Weights of a small transformer language model.
Size: 10 layers, width 192, vocabulary 705, 4.74M parameters.
Architecture: biases, untied embeddings, attention and MLP in parallel.
Training: 110M tokens, 3596 steps.
MLP neurons of a small language model. Each row is named by its layer, matrix (up: input weights) and neuron, and shows model dimensions 0-191. Each number is 500 + 25 x the weight over its row's rms, rounded and kept within 0 to 999. Numbers have three digits each.
Before each neuron's rows, "fires after" lists the tokens most often just before its 100 highest values on Wikipedia text that the model never trained on.

fires after: " whe", " A", " the", " (", " an"
L4.up474:511521508484515515498519551462542517504521485495498482532533512500470474496501501522480494517501485506577443530502542506511475477464479486485539500509499498515518485468457467483511480481499497524522482499502519481530504490477505521536550494530488507535504470472495489536509520467463517498491533469476530486496510462483499444532541480486468490485511520504505474480507437512527545529486503493519477537510500464524468546477511507476480502476523476542445502503455479500521518535481495474478531489476541496522485519509512482489525533480462553463470452487491475485507518507557502473

fires after: "\n\n", " ", " |\n\n", "le"
L2.up160:501528456489499469497516513499508470447528556507452500489545524522490466518500514490470571510515498504475487471509477491502498532502505552486489534468463495494513503492482515507522502524448478539507547474482518537467492430470531546514520535522462472516532496497486484494441547465502523500466523499490500486526516488481487491485514515502528514534520526429527480528496503495496512500509482479516519539509522540441474450475503491493490491511484526511518483510433501515486480526483482497515480459492499498520523531528530501525505499499514530493522507498523489481470486543469508497

fires after: "19"
L2.up224:504514460515507479537524522527539467490524482486492470490514503530482485520480468536456533471499503481506483465488507503521477539523478519477548534497453524478514509489477492547497489526456464506484547478495511547486498450462554541498502543491480498518520478546517468524469553505508492528455502510493522486522481490473514464515478515508530478520477531444487505524496446531481520484500513492506503513515500507468495470494483491476465503509484517485504497489440474445519515486461494500521525467492505547499481547499486518507498517561494525477514524520510491492485461523537521471

fires after: " in", " s", " n", " the", " A"
L4.up302:499494477499583488484494499474501480517522508470500516482477528457493466505497508518475477493462502483492484523485483474546493517489536496525542483471472522500495564517499538510463473526494458499538528537515525536453523477484482536523498508519477457554470508527467507471476482562497481492536564489525495520500453513448498516492520488482519506509502506516525509494479456512486512452493450458481518492500519531510501469440499486488511503512536519504480496507505454528493486504486512509531510518501521518526514520525475493488528523479532520496508487538484445476536475494521490521

fires after: " (", " S", " A", " Re", "in", " |"
L4.up170:510488523454503498521568534498526504512501539500503501541528503544480475499536506500506491499502491458541486505461524526508511508479513469479473483530511474449514491479498535484468458507479517435530517463496499501549541474500504528552506504516448486459492469491509529516510510509452527501497483481492523532520445476504510512529518516508522502481535532470503479477511489525475463483480541488509502510501494479499505539474506473504505530489490450557492473473471467525512502490480533483489515498496538500497525559540483516439530460498485483492519463514489497471522470464508525501

fires after: "ig", "ions", " f", " F", "f"
L2.up579:550494463475487489477488489496455512509485504464521488542483469495466541525512476529499488505500506515529484446505505533492539531521508492508540477488528498492469491520485501529477500509535549548462513470520498499474529475485521471510514570520477511487553497517547496520484516512516543500538507488477532467479460484533523513515483495472471513515463570498493569499486521459499466524472521491502449507547498496511486491484517485450510489512485499486501515505508514519513487490528453459495517455488525504469467488481465519493516516517500510460485500447466518515501483508477464480

fires after: " the", " c", " The", " in", " B", "19"
L4.up114:534521502500549528505499525490508498525517495475513485491466473509491510496528509525524511506488491481500517473503472479554467484509513471471499485486471484471527508527465496522482499503483446474521519458466440524495493485497512547464502540496486476550488510532476494470478491535529520507516582501490484530482499512482476442466520505503474434510493503522539478523465453535463543513504491476509492578526494525513483482506510505492479483520568495484508462488495450498486530494510492503505489502539488499529478496505496504538522530521506526476523517487497533480460470526534507483

fires after: " a", " the", " (", " s", " n", " N"
L4.up244:466465478485529491555505500478505510495508494498500496485533584510497488493491487508496477499482494515533485516483526473551526510533499461487511466437450498484508544499536539504510509520465513470515522484489475507546476462482495508531508520543473525524532475448503484547488544480509526501468531479475515499495499514474507503479535510530487485486474510497492504492527442489503485530472498502502473560510498493468496510467450486476517508480543485491462489500477492490486484513449518475492490527524524459544519522468538474532519467497524551483531496508507507475481479474554502508

fires after: "\n\n", ".\n\n", "e", "19"
L2.up629:489514444485507519536491507513525465493557507532495470495530502530496518525476487491473561508517498469487474463493467477507527549499482540476535550493471501486509486516485458538480500565482447483515494471482465516485492444442511527473499546497518462532539450485490455514463504511500458488482508537477523517509531499495491484513499501506535477512498511434530467515472469530513544470509521506490509505498505522465492456474473488486495500530483505493506512512471499485514512515485472491523503495503494493513497532506534517521511524545507510483514507503525502476472460541509549528

fires after: "19", "18"
L2.up326:533523464496492477506529509505541497490491463500480510464492515517506472526492462535510511517493517475502470461480498522494499544532478519481500509494476523477512514539493505491465506549480464478474542458467509563485518441476535549471521525501486484537516492539525495524476511489507497539483496483468512516526505536456483467496482490476512500494528495446446495468501474516502495486526524503472490495517504510470484460493458470482494479520476519503489490499428521478503543494429479480495531443511516516509468506493451522530524535555489502513514504497502501517481466541509510507

fires after: "19", "\n\n", "\n", "18"
L2.up515:512533479526495523489520510479548477511506507534467472507519511520512490527490491524485542493510500481496482454473478527513551517501501538482520509516453500459531516486485470501484483513469479496500549490482510517498506451440556545499483523483486457528542489561518468530485516519531502510463500479465486487521500492456518482512509513499535475509481521492503493502479474519509508472509505499505527471519543526473493484477491492464492501522517535472494513498457486481510529491425471476512538457469491496532495536541480542512539545555502518506536505493501465470478470529536514504

fires after: " d", "ig", " D", " f", " H"
L2.up422:518490509537465491516464491493526469439441490516509543517499509492479501478504487553499537495476455487514532460490513503539521517543520477475512483510482477499485501500506488528497508496495536477461489506494489483543534522482465480485482548526511529519514493489527498505471501537508499465499482498523488413502474465494472520558504544491467495507519503486466506484506539519483511422533470533485445499488514493511500492485517465449476478508502512499483545477492497510534502532507493488476480446530523473488470532488502480515476498486532519529515493521490543537471483502496477526

fires after: "\n\n", ".\n\n", " |\n\n", "==\n"
L3.up444:507540479468505511513510517507543479531507530505476461522530558531486488523511476524495535465528477462514508451485466494521527519481496521512521521508451493461489516488495498542508491520464461485493524466483526526530483446483536543483504547504480489534516475488527482542507499553505469511476509502502504500539489477473517499471486468524519444518497548465529516489469475581480517461457489465486512532505524519459509475498460482458485514508508509513517497469482457478531508511477482473539494475505483521519491567520534490513515484530488518498507489496495491498487497499507508495